config = dict(
    n_head=4,
    vocab_size=8192,
    norm='layernorm',
    positions='learned',
    parallel_block=False,
    init_std_o=0.0,
    init_std_up=0.0265,
    warmup_steps=200,
    decay_shape='linear',
    final_lr_fraction=0.0,
    seq_len=512,
    doc_mask=False,
    train_tokens=460100000,
    dataset='wikipedia_en',
)
MLP neurons of a small language model. Each row is named by its layer, matrix (down: output weights) and neuron, and shows model dimensions 0-223. Each number is 128 + 32 x the weight over its row's rms, rounded and kept within 0 to 255. Numbers have three digits each.
After each neuron's rows, "fires before" lists the tokens most often just after its 100 highest values on Wikipedia text that the model never trained on.

L19.down89:147104173123150110132145079140142152070143111078138170134141108129067104147077096126116104107148099110131117160073151106098100178142137131138079136080123089140132151202201218135152117079142118167113093107147155112139127139132178155134127100135112083158135152132109151124154135169125115142166157141104072130123116065150072136113115089107120121150184124105130135153144108147094112181198071111107176103109154130145129116177162157141121101075079130122133134144108130177091133129121120062133171109133140152166131184063144151065056178137116113154162102097156126143142213110076126163092099133159113143063144069143148173053139104126148145123112183197134066177136187096146153068096
fires before: " in", " to", " by", " on", "."

L2.down259:175108142088152182109130118137124104115161081117089164119066092143115114113136116161082138127184113137135173130061103177132187101136152152139163137160094200121123106162187116110101133162144112111104086132158120148112122161081042104139111113109107137147161125130133150149118131155130179116094069136120090086141119102097135147172164131161111079163105154088216169101159102123155112157154123076117164159062037157152131189098134107124118102155106123125117116159096159098124116168062118119138151082169108183149120143138201154111110147120117168150115170125112140088070159051163115124116212054147167103100197154137129129099129152128160137093093076103093083160172175144118113093122
fires before: " the", " to", " a", " his"

L3.down618:120146120112165129134212062192113128137111136139101123175121096150204092139132131102178143101142115141183091097047171125114205146115131089119122060139155074086202103187104146125104091124113120131151106136127126154063146063085140135109111113164128204118121177062136127169125135143127112162170112159100116130122102090142107139130092101197088173097098137125074104214127149090085136105152124116158175150075162144144113133118168142108129165136149118132142112178065098115093130168114164087136117161150162131209094118106174173118149078129101130187138080141110135135132116143143130078113089119106137099140134139106112086123104143186121138148130103130144064094190094112170139184091
fires before: ".", ",", " of", " and", " in", " to"

L4.down50:110138131122123086113126127156101080137124217120122099113162134131112070136135132088119119059098110149196128132111083145059156155122107115137157120134064137117126126174190080128144093070116075133121130118174152172108117139122137139140171108127154138121163142152148130078135149111160071136069119130176175096143132101172157092119044173144126112103059170158171069136189166094145172119115134155091176139092156159169145168109122143183062154162073100116179104125164129110090162135117123124095159178126148101135145152087106106162092115117147105104140190110120112088094128118084102135060175165093175187200112113160094143124082106157192119110069124177159166106169114148140120105092
fires before: " |", "%", ")", ";", " ("

L2.down566:139138111110114109207103192137140070089126070116072075099109057130090100142124192124138095157036132075092106153085169176146122072114071162175143160176144144142098136100147164115142156143116100094139068113139141149153104082082132117139161132085116179124131102120135145079116156160096117128149120140097147133106101122197084093183130129205119104162172115116075139128150154171152144046131185114117182106122172149121209109164127112136098102130132133107102114140119212180121171086101180131079150137134152086151094151152116118160146114098143128099135160137176152105116116160104120100141132099107178097122132085108194099121125123160117171108124096173133086125190130162112096170150
fires before: "=", "\n", "\n\n"

L15.down553:100095138158111129165121108170083129122175176129187095142132196129085153127073110127081112136148093089126170088115128128177081134139096108187236133124110076152144048117135068097125123140137121094139139111107143110134133136081146173242114105106090108140181132109124120147143144101122104123054164138146059089117152113069174117101145173078144129184125158111173133101082100132173129161174128092121159177117093126096136123103120178154128133078105131149107097147123111099187126100064116204128100099155175103111121143102134193159175132143070116175130147074080095108136177138129170081084143142138133146075156162157108102109132122109104156130167138129138156100121141125136182135159
fires before: "|", " |", "\n", "=", " of"

L13.down133:178129127125190127136133158159167103121110056160104153099117157102089109084123117129184132153110104098130145175150124109147115159103142108122071194126194148105092068103084134204091098100153111091121183120141166100147160103077134130130097098158152150139146086094110108131086207152161154027139192167137126177111091128074188109126140156105138146159103151153107089146155153142081121151093128145148170156094089100176154124127072105159145173187150068179073160091090109122177112120109082100155082135115124161123089147090106179143111161140159154135124159125091142119108144105142146098166086126124176128147121127112144126119163077137093137165047062168096158123068120099114126143172
fires before: ":", " |", "\n\n", "\n"

L14.down435:148113161084071148138142069115117139084097145119163109086140116117131088129126166081103123081125127165150160136127103167162117127188164096118116188200119119137210141139144107140128108144140113116142115142143111109092099106068090172094126132117139127084104137149086118102136112115106132148178129157143128105099088154092152119162146108133168155223154152103140162176126124069132213124098083068135109144137144166064139144063116139173088140133170075079098119175081155145127104123047129119128087103178133085161141133159112129134193146076184166161125131134192124115147136200117090130092165159117103144157083108126132089110113089077104157148077230124158162138180140103089107154106
fires before: " of", " that", " for", " to", "."

L4.down342:178203095159133158161089140111117140149075141163141188130070098099104135147122102144152100115104108124141171114227092121165131126144162132150067149139136145154133117192137158139073146088126103149140138101098146124192192100088109129183093124160108180072163087121131160106134175067129083101102106124116132158148100100084083160113171113182136112182150124101139164129125144130094097124125057154141091104088124153128087120134111093147157168076130112130110115145100058173176099094080088130102158138120169072143165107108130112164162125114117152203123138162189170108134062086090206136195157054105103149094089143138134165085159131121115136133085091117105128131111139087128157164128
fires before: ":", "\n", " of"

L14.down112:129095111116145099160186091150136086106115121152069152084110108172082094115162146129123143134144158164164117129093134118103128140112131097105090143114149137168175134207160109178117133149153145116102036097165116108168108087092136121099131126096131111114074139156211062101158111112144159089141165065117140109086128079119207151115134155115124110148146129025155104185149114090131137136133051124092115130107122157109136113083147138107151090110120125177157188151100188160138136100091133059128103130133128117202158144081119145164130129137109093224091124132106159108159099169137125100152108081162151134136105098167088142086173063131128197148098166124144159147202117141152141155184
fires before: " in", " on", " of", " with", " at", "."

L3.down70:170142119068154095137093128128118064101122162128135191091115214216100145115108089161077183177077147160105129156181113162107119133191114158163107137099183185096113155042090080143160160196121159130113136115129095080129164094077161168153137103090068125079124089126111087121133130117137142145094140153115148106147132105145082200159171136158074108140118114069116160104132177135116082145161139151127123149161141128090107149129113178127115062161124153157091143119097142171121137132153122177084149093127121120120145171145086102119114119112117092172113146143147151056114075117165128168108175171186085179101111084142142094125086106099171106138095114196127146082128153123108085132142
fires before: " |", " –", " place", "s", "\n", ")"

L13.down54:164092121124156190131104184157122138109137114123087158098116146104136110115147175152125178085130117111110171172121122115078066238134157115187168095177088107168131110108250103156127116157104146174108152135143152139102134156079093089106145133107111155120134100219154138071116164120147111142063124116124108120089110121181132118096100168122097172152102129116108123122113139088099228141082155118118145092099097138110140123148138161144133149112114148106130105167077208080154139039149117151164057094171100143099113133088145174151150072155134140147139125111109114088138117102118105083156176156137073145119134148143151095113128107176154128120065119069088155097142109100169125163132
fires before: "\n\n", ")", "\n", ".", "=", ","

L13.down420:129071157136158143104148118113121105143121155143061087140109149177111207083093132129199142119119200159112150194167114148101119131137060105094061108087134128138103128167122136159128102127113131175159112103141150149202136128114170135153126124095113135138135108081083120103105153212145160145095162157144116094175078132193189131129056174093121163166100082134162161148115131108160161092103136159125121162094105169115081169044124078155120122092114131205104156081128125125139156161109183109131043107149147083156165148122112141097108093084174102140193107130166107155144088119072105120163106161097094119127105093120082106094099125143090133134141142093175120147129159083162084164109
fires before: " |", " medal", " m", " \"", ":", "0"

L3.down197:081084151098093144168105136131128135081160124114150078126126092096088104121136103124130129085116162159172129144111131135138133142097137130175134172178171202163140139209119120146095078157099125166089109132113157119087120109089133181106094159154109126143103114131100156152076141138148171133135111129122114158054141067104123113120055163183075095149075114085144152141125149110131144129177134113127144079128133216149129119015144139123116116107100170161130121145225169134149163103112146121109157139082109123195104079119105126137120117103095138134164117121141155168118115106108162193141094129136142123083155115198154148076114081127077122172161162121107134116096159142166028226131
fires before: " |", "2", ":", "{", "(", "P"

L6.down190:135095100171162110162135224101118133124125187051116080128119090122037043150114118178103161119130078071086148124143120158167127059116102166148108149119149074148104124114168118121107109086138111143161141103176086125163122124055169132100184166162138129095110110107182161108149169145101124103141066164155161165129129149128165061079099096103120103190158132152121192083110115143143110103138118168154163098184146101094164112138143116166160092187139143143143092156110154128142155095086159189097185095112140135158121151130122150122165099104120097143149116129165188097114077078058120101122087113093129124161140139149124128100100167198143132117148098127118157104158073125152085159156
fires before: "\n", "\n\n", "="

L6.down614:132154150132189173114105124113149123180144139134142120119136162173104136132114081078167096118124151075113183138152159184147122143177204192126120138175161144158100048114179103120077122138085122092117150135168109074141174134071156113156130128110117113109122062204175150106157146102134141138125082103113083031098097111098121161083157121136162101163141145137091158113116140109160119153114129131151114149163121121143105149111128101165073112174091093136116068153080046170167117082166149116103169095130122090161083147123120072104144106082146117133174129143175189176133123067067168105203150145158114155094173196116114117115126101094127154106110098088152176090100109101114111123149
fires before: ":", " time", " |"

L2.down528:142162105165084113082095132130123176060169105134128169123106081160116115104079101126117128130111139176100127095136199118111153126042140132125169111104204142154184063126121067216142098147153110150145091119162153075030149135171104140106143153149105139135134144102102141079059168120111176175156152158123113085127105120126110150143131146096120066113126157123118114096146135172204162154105104152125131064124180111139141141140147126128132156147172115106136080103178183155132116079132138097152151131104152093121119126121111162103139101137142134081109118112132174132134068073159109091081188041177169148132063127130142123143102180193165160128122165143119146077169108092191122112124
fires before: " |", "s", "it", " in"

L12.down97:118120097132139104160147127121130151105101110146121119158145148155162146183142132122167143181154135115124107102145114169109122150128093140112150143108145091110114100127089145153088152177113111162131138169075141136093125107137126094109131154127154156171148117089097130136142113110129123098130095112118163146103124131142109129145154110070137120133137097096127085152096105101166000126124142118103142103092140122128154124122148153143133140114113140108170103092125102121151155157170089000117103130140174116255138115148084124149097133150125103135164169133139154159118124123122074151156091114147137133154134147093116110130150129179109151155090160145115112121116135138146147110134
fires before: "="

L2.down448:155119125134107168123142155129159142103157105145150176105202088143136137123150183133087142157141099149095054140114120114097170126190149166238136174135123113132173141104096102188170201115114113131163127154152107086129077099132150153110149160078069155098107081110058126149120127166208094146117098155117082144106122116154162152091141091111209133149069162093163044114168114074164109157151127136126176091133178149179120110084103123109128135165168077124125115091155125156062127129090096091128146137154094159117128138179128145072090145188038087112153157123134087100136131077102108133084140101133110120148116133158132150097115129126138090139094125149117130200080148134124130087124
fires before: "-", "="

L14.down37:107099146080185115162107159090109152191129117149145105101072048134114127087154080090105145153134117082126077164188125140166131101114089108136091106158108096161140145179103159074120138160105148166058162137132153076111168109173184083112085120122057180073085132127066148142115123117062178103136113168108095197137143147095192111111090183189088130132109088107103142153118106153100147157152156197158137123129098150136103115157152132108157128150137139115123078142124165079146139077144107152156150063103125167153157162128179118159141136157102149135108156113168074160109126169102150150159134148165136152113130112138118114119117137145115077179128153190147105155137116034133060065159
fires before: ","

L3.down437:140111156164108118139121142144096101163163101168163101104161086225107118102080095053172113153146159134120147115147123106195108138143147131158123124140121091083108108139155127068075147151184033128077152084162180145127152104165105099135047140110150128142175096140109122139136137088091086162159134094110098132131125089194115136153168141111149127155207107091151168063118126197103094122142124181109187188191124115135093100148154111114141106102141122145132133094172085130111147136120116134119143121173145066116123122069107133165110100103111188180176099107129119075092097091145108091178200081107152176135159088147135121120157145116079096125111146140144071134116152199131151085132
fires before: ")", ".", ",", " (", " by", ":"

L9.down296:121159156153116143186140182149112093136114140110164154126078163169122118151181101115176112099070115086123188067157118105139061136089145133089173129106115141153183093137049146191110102115144111151159109166123159099148090131155092146088103151161143106150115169150120117167102172137142128120140096128136131105095176113138184068175134171109180178101097078117100053164131104103048157119132093122126157154093117190146139088124148104107149177107120088168113112101114065190125149093167159060091134099100184155133075106145103110141127127081130113132106162076117124188145160097096084092079163101110183163130190150143127129097102103180130147175153115164119141107114079076161117150164
fires before: ":", "\n"

L3.down425:091151095119144137096144114108092127148154148104145103106136144164113186156179117133091155116151194109126149097152154136127104179148059133094111113134179042124086107116098157131126127114077078075169161064140117099068138132128114165123111099167164172094115131137091131185068077119161082158144157094045163182177111125103083124133123142116078119090131103148183176173113120128147112166084104160121156120127155142149103101118113144152184120191144145123093072131169149144188139212169128065075120094053119072144106137112096104131145151138142124144122137166104146160144096134157082094129148172128148137176092163056138153120129191167113129099167177137156108064122174121141093109115
fires before: " |", "–", ".", ","

L6.down373:152151162176092146109157115104151145147142172111163198163160115158141120125148137132056131143144106171146095154069105104149107147134104155059074053082201104130078142164114145196132125157096088113172113071089104164129125192099169191144106118135103129104085119090101137143117163073126102173140198046120145153131153141101053101135192088126157132197068170102153120083074186111105171165100112147148127170139171160141152091119143105109103154142140103148161104132133134095175096136115136110120170120123079165116129073131124100129076146082131168137126133091151169141159126121123129170145132118184097106099075109134164092129123146109197155097091104094126110134057174127143133120130
fires before: "=", "-", " =", " |"

L11.down605:109122123104148082177122092136118155106103111165090228135208142128145135151107107135092060042134092110176091129117113107079148134102131151184141143109061120098137148131089125098070108149130097112163124085146190136118109113099126095121122130162178150145095157067119159107112191157126103187086141125091084142144143115145068133100126140168130115091150156154079094146110102114114171129121078123124147117130082116166155118134142118158109122161126108208139122087147167086188130156170102092122127124089069112217119174170148151130158140163157136114135121195121144148085121190108111092098066128108125119137113151097083154128185090104159104134134196143144181165206099099153166084157
fires before: "|", "-", " |", " field"

L3.down157:084139168167080121100085138135149156148136134090075148186063054122119103121172111087096135079096155124089166117119116119146134078149086232138092177159105115103164152128116175082110081104093081132104128121130168199138106112117133154137091110123123159114131130122136198129127132106108101097188144115160140114154118177052132124200159134148108135148114074125139072157126102209107153104087192189128136125091112149129113120136133122110101155131121132124096102191136151065113161142096122107138106130057161132184078169088132148125120154141136192109076087182112138107120093127161184158172097128128113117168138117092133097103078123094206130135133093197133150139193127135162127149158
fires before: "="

L12.down212:122141092119136133163157124160145113178154106113160152070147125048146142122124098138129086140163133094175169180143106101114159080052094086178079116166047101126129148145087140149154138126121147155144127107172075106106111069111164164072125160135129139168121122153082072121120082129131136166116141123165171134147121123128073116172101155203083189122090133181093055144143142103085151063158089154080112110145162164151152126137125148175066180143162151148135108115098137140117133128132135095103202140200124086086131195066153139123137126145109078147127117171096140135098126092139133104090078120104152089128098198176100132133115124148055113111201111113148167162160116092158161114158
fires before: " |", " 0", "|", "  ", " 1"

L11.down186:147136130103144113143135156129132103117129133122163120129134124137111133132128111134119115171135111110127110081128096127106145147155111122136159149099116122075125163131147153165099173168168130149107138126106136120096186125139136111112122130141123164134129119070083079122134147151149128128099078121136127124128143140140149123141178149134119106152125124140156116134122135114143067123166144081139115139116153120082177147129113142124130176108174138139149152116108143122116117147108102000099083125125121122255125136150118126167130088142132091152173120135131140142155135096127080146139123144106101123151099137106133103143153137135122163136116135149109117123130117121135146117121
fires before: "="

L5.down449:149142127158101101108129140103183063149132200143128153130135090150090096128082157153117106148135138167135124166122170131108118148188156157105158158102161167119105070113112190128072211099132202120129218090105161122106151190134098143105043166160141120080091115116091110126112138125154089142078165110140106135184151158138149145103148077152131125164132122134121170110145149137091080167105091154105084120142101064090094145093126050184149114137127156175113098155109032132141114111139072160164104114186126138135052189153112124117134080088157115160140133060125086132112118140135087137127121169101115088111155135101164141103149107115129135193123131084095146114097170177130186135104
fires before: " |", ":", "ti", "{", "r", "y"

L4.down486:112137068100148184041132146071092105189126125187130100144091182200151145122078143124136085147095106070099153119162167144105148142115208148089099191071138162156132166085187171128101084112090146102104165155114081146140133135093172138075143148137073156128174132112116110072216149103177147106146133134113147111143116115150137098140179124120137155136127141140132112076110126144098079151085121151075073130121140041105115144114116158130158151126100118167107122132065102134144181188139156138036100090155132093129118141166106119100175170153136110147122120120152138134102113161160120114226119165146098111095104096119155127069130149151110105126185122107174141155083139156123112147093
fires before: " |", ":", " ("

L14.down502:107134118127103110151095126154124135049161090112135138091100102078096120151122118157128148141126108099070073097155156170087103111121146111158098102080193135126139073082116147147119120107114176132167178152145125127111138191100108130127175117117146138152047087126131149111125114129171205137146176187189156181091140158134105148157164157168131129149136162170139154127135110112140110213152109145094092171144143113175099103129099121139137133153146129034085081099176148179128078081099104125077094116123130124155088106118126118078136157141130125117140145150146174099137115124115089160108088107153107120131105162110159161188097170115095124192174191104210119110177062011107103112114
fires before: "s", " |", "a", ".", "y"

L6.down166:166167158117130088092057075105132150122172092147091136125139182093135078108176171137153122155097121139105114118112041120172146154092133099064098140179123151120168167145099141185102152095113186102168078149134143121145124203166100126095089055080132164140134182109124126141147130121146135113171135119086088204129101124179147102183101173139137112092090133102165123124128139169117089140130089121124082140141129107150179142088110198086111146115113127174188126106083126161158127129178128070149110120159112142119158133101167105088112071131117148106142130163107098094074079143121086126136142195147154120180075125119183172049169154126145161162048092132101123157182130114139112154095
fires before: ",", ".", " in", " and"

L3.down471:094134117153072076159176140123115130118093101144152105131140144116107098075138189111148143167115083113177100154100141114115135159166130092125075100099090113088147147143101174201098175140133138113200127112075186104161052049153187116128082158139110185113078150088104123148130183173141089115156113124124105181146114134137126137179190127176105111140076101138143135125088130118135163116189096121099160046106190091113138170142139130128134147106063149184150110137167104155116152163128165073070178136120140128150074123118146187099126100204171116115136121096121107098123157108159108069079107102173141087126136127126165098153128167163111155168112119115108104172099056099092166140129
fires before: "-", ":"

L3.down351:170148111143123102117123147099143130175101110152174143135100157124212138119130090121093066083108155135118128152149160122184095119117120160110135171146156129105124086150156164152134149145141141160097082173070106129144058162084119115146107092124118146131126150085197092153099135108164085146090199097110163116164101114118137111134112116165089181164158116118121096091086135109136119125096156152112180191089146172107112075120123110126093090122124075107149059160125168181149188191171110101091154137112140068064121178091157130160071108117119164181056143115120103147129093109069140154183095155135200150157162102120106129107176080125097124158058129143167135048114117171149079156165
fires before: " |", "s", " of"

L7.down189:112154078124139176160091131120167102095077171077151131093102146113162130101112117117147096120107128123162132131093210132168097068137125169145123132121155104114173154133106087128200146124143133083115194083158164131086115164175100143134164118115121153114150132093086086098068112104123157075081142142142114117142111075126076165140143185071108107152170134056149176135071117157094153100154124129114156155238118105122138170145178127082175097099113083091113114076117107173169133157117147086163168156095131121064187087187106127202141161123147146181163133144121128112113140112148089150134103178137118119204133102140122081148099139090201142068114103132122147086132077155098130129137
fires before: " |", ".", "″", "2", " ("

L9.down396:122114122134136178128144123114129148090154163193223149134135158096159054136148103159146123105161114091127075103138115063085091097122108146084127117076097158136196130143110155064198110142052172127117177105158150102106120135159083124156152109080106172165089128126128131082111110107160123151131134132061162080178144173105108164045124089124102121075126142136155132173124096111155111115102106163136130156160136099190105186141128134132159159117101133113154096065144136145100153071170113157046139148118156167082093127150080192166122032146120110089175148103156148096148073066160133142152102184148132143154114175149156086113141162105147163129125109124116153086141135115145100119154
fires before: "}", " the", ")", " UTC", " (", "."

L11.down366:116128097123126131163143022122175113195138163129127086085095196055179166124082165102139143087140058160116131095148110120125156151097193171117100089095095129131135129124186130127152120116171145133152118134126107123173135118084115126150085119091186138075111105182175099152158175135107128146128100124100140148134097044164092158202105172168098088183120139103109120090129133100160129126155111113117157126134122125120158112099122108065109123149113091125177055117077141114131098104151208215131205139148162108093133197095124124138098128152103157157099176121138147071106112172121138076089147170177134115131163090139112163152157092087177085154094151140137107104116100129139132170113
fires before: " |", ".", ";"

L3.down100:171096117196125133109147117139149094062108143117129163081176132124127174147135138119150143160110086121109115098077150125148111144077159129181157119128112092074142129125127112229136184133131107170130093121113119057139081104146113204131159113124126137095145147106062134162126156151172128222107164163137125173130114129179092110098093101073129122118064132111149106118163101125156135146133145173052145103151166148128190177079076168134150115167140177130117123057121105146096089103076107099139184120162104178133119083197165137165143084169119171110089104145110086110118104137159098142073120149126163156165093156119107145166134133124089077128088114131178132157162076063076139077117
fires before: "-"

L14.down348:143153107171166112118207152123063121123117126162174148146129127147113066103127186147079085092182152084108104154055103158134225169130127128139068187150060106129130166189138104098145137137111146122141124103113150069106144092089105105126101179154134150144147134111118095116120102177131125141101142180171108144062125106072117128123156170178158072135200100199124109107112149195072186079171134148146109156104115109122102173115112136183185083145141132161081154113121074196133105127091109067140117114126111115114134142100149118114108085135151166143088106147115102130127113115084097137177125126102113117090128159153124114144175144114104082170091080159093147126069127163129201151154
fires before: "\n", " +"

L6.down533:158092108174154064162105136137123115078146126129125133108182088145220092126159079177151110117125117181075137149156067165125105137130183108144124138140149153100168148122157174066114075157103164157105063102128127087159114121101121096133126115122174148125146138105158174172108142074152132120138144172110097134170120136149162079161158050124128162098164174066159088099139158100203109164143092165147110163147125163143100155097162139066134118080121103088152125145092171126094117157141134029103135109145132166230109132026152129123109137144167089145143155182148068133141138136136097041122121130120151136118133113137107120099107093120100104164068137141148136122170117084153140109111
fires before: ",", ".", " and"

L8.down497:093122115115117127133176156105116101153095144096119142134107192141079145137104144105137101136229161195142123061101147124149113081146102148125118145168092143128115113094119147143157210140133108078132134119124114107128084109059090129143125121112142118113127118153110097163194178130107092117173132104148121124095191186133091134055153104099169142189116135160131088117167148105137126144134106092147124113086129158240156075108130140114092141172183089141186145098076129116150125082147103185196123105091075133104104119087061166152093138139128136127120195156129136128118099126040135214122071191131115109099100101140120153151113121180147120118099072120103162147097158186136141129156
fires before: "-", ")"

L13.down462:137143143129173160126136126096097176123107064112134132151086072146050101147120178158072123128129114154147135204130107139100157139159122147148068142079131140140138158117125099148096121123147152138132165098140122073071112169099152148117168184209116190133150104080118116061117100096138172147134129151118147156105085129131129154177186116166136109161135149178186091168091166200135081145141171135111110114125133179114129128152164098136159146113099135173094128151126098127131083141145053000133172124184146118173171130104121146106082162135098124153174107098146081104129124099077115153188093064100118112105125108149144092143116142121122123113091040099107109095085165148143130127137
fires before: "\n", "\n\n", " 0"

L3.down90:122128111106166121148103140097122141117086146173134128125141133133087112125142174114120168171071129164088179098196092178135131130116139153131192098134124184121151077141065151099219097129081085151134152111067164115142123089116141166163136095124115141117187149145080137101137102111146120069134088128130121117079121098143130127156079153101139083177158079068201169163121146118127118086169077150102138187128085119108109107158111135148154095108134112126163137097119125142129173171160137218129131168128111080111157092134167108083085084138149081154098193140177209089121122085099161123227078136122114147145137130168086132138117112152109096076185161080127141098116121167116071109086
fires before: "s", " (", ",", "\n", "t"

L5.down543:111156126113112167190115201143060119109141058156084108113143134092138102110147199094144148073123145114181103176135091152099147169138123089130098165173069140131128150122127141168120124112166165177145164111152175165094116168120122112109083127090149179052107132060103128136135178111136142131111148161138090167082046102146153130110164152207052141118087105093141108196120126105194089119155135063129106128098182056111106141109141132132114116116079178149100096150104169100078178093088121068121089120149148158144108128119100206114087178142139138110181138116139102121200100131099120100128121124090118155096134160104149132097150089148151142141163161174135176108143132161156103117111
fires before: ":", " |", "\n", " –", "+", "-"

L12.down492:146081133129131103117152138118126097150087104180158128160146107141157156093149125138146078123148101103148075139105146094113191160134133132201152131089211108115202123145111130132103102098147103151143169088134099137164121146108107157105097078128110149198204124142120130138150102138142147134137167146163122124144110110092065142148113159173052137158163129092108132125155080134099111085103096116156116157201088180103122143079104120129143113106071074128210155189122133143033117144124127121112165102140126089155128124065179119166152167185139132159096140098109127169141199158155128175119157120091082076119155129066156114025194092104155114098115120100133138146115112134085060143105
fires before: " |", "|", "\n", "–", "\n\n"

L15.down314:121160114144138139105140106107111045148140171157168169056052015113122063084119095127126072123176123111173118121115130120135173153106172198105099171133153138080117187129123084090109147128159101096128097091151100140161149096078165102111108193123085157053153123159116083133114139141164139146163086174183162066129111135113133094156097111159136134174127141130121106110121186206086088144102122162172157145120121077129126168158163132102081132112089113127152154095147130135139137107081135084136153131097113123210178164130152105093114147120122157151148133169148104126151176120147154132187160082184143123175159102115057154120058142110093127136147125083154108161154132090135118123106
fires before: ",", " the", " it"

L8.down490:121142127129110102100135153070085128095143136163156151144113160180200136144138141150152131189152119112123107127148102116097133101097192110143116088149137111136077150146131148125205111151142157196142106073129124074143131182087075094160097172161142116095082103128180135094132067119142115094098119199139113174157089134211138102142153126121156138156176126110107135091091105081169074143085148163164116080140090137142131057134152133118133083082139091128155127098123120112143141136135112128184118122171128176201115141162160058125097104101075151137136078168115088058080126116169136170115147108169068088113154143158127118073151169124103145189105139089186160091138086116210120102179
fires before: "\n", "\n\n", "=", " the", " of", ","

L13.down241:118208102234115149105194164165138151118123137117169151126132150116149142132201109072120163119127083119143131055102134123074179151173124125127184116099101137086122103132109080184167145112071135159153046150081130123159152138141115159132097105103187176131182193145156128117126119120105155131162140134094147125121105141126108071203090108082117080159150137099143099054100138149110151123150113150091163128108142125088084146158105128153159180130088121152160162129123094073129108112115176183126177102128125129129099171050047099135131126066102119133132120144139141198111099114185145118145104143132143142129175094118132091133215110132133165129084091110156133081124108067112120109101
fires before: "\n\n", " |", " @"

L10.down559:192143147124114098135087180091152124090117112052131191109112128162125092085174093128148159096158065102153127188135138130116126106057164183130163128179101095132184099172133101217131146175149075125157127149106046144177143089128184090142152077189103102125108158150133141125112098126153147102165140105079075158142150116112110112080175160162134145097131162091178076152115047127157152115101154140103157141167143105142131113200159094100169119120165112126160128122155110095132129173128144114153153133106109157132105126113136106146140091105051121131166081111138131146095136126145061101062086114121114048117108117145215140156167121161172162106084133109113149114133096074159119140151
fires before: "\n\n", "\n", "="

L11.down347:144180077076216115173111103114109096120130127127161123111094166138183108116105123117157116130115159140124102112123068120143173128088207132129158133114118155114093145091136156167066131099136115157123157101105096172132138144141156162138123087166152162164166074141127167132159127134150199152163097125147160101175110098148092107233071147194106133126110121131127086064151110143098124116135107162076054131120116122110144158140128120160095123107123112180114139126121103145086094120114108139158114160081112115130127151108079081080145154186128225172068156101121139134078084141098066067113115151089209162151134149164100084118167140127157061190170081094165124109131140148084126142110
fires before: " |", "  ", " —"

L13.down40:123088168090107153125089171159099163146111114163122099138097150065123098120127121122100084093096124149115114126106040112091169165142120131134118141131121180086179159107117125156035170176167094179162163119096117143144157133112152152085097147129144075132122147099116118109181053126106134111175155137136088109162132086109093065176103120134081178109129138174115095058097066127135184092150148197121128142164107145101148146111134091177111138150118120213160149123109136110097097162093152091139167100159107165076184138091160131127112105169136184167100126129164135170159135196085101143114106100144144149144096129174207119135144092112174104133099069147135196143134082169101069142117
fires before: "|", " |", "  ", " −", "\n", " +"

L13.down184:163134084081106139128115111200146113115168152133096133085111096129149156136140123139079118143106117097178148130136174099093162128121145102092097164128165156101120152140154170083133127154181098066149135213107100137098110183105140149162169157115080118124125159116064175131142175043109071108152097135102077203131122130118177165128157092137096126190064106095146092116140139157168121158121109142187062161143131054155071125192132116187084127153091124084057102141158116153112132133088151098158139166159140149112120158160100187126056099134142135161084114189153102166082136151165122175072096129097086122096151166127091156101111153129122146126109117122148123113148175126080111120064
fires before: "-", "rd"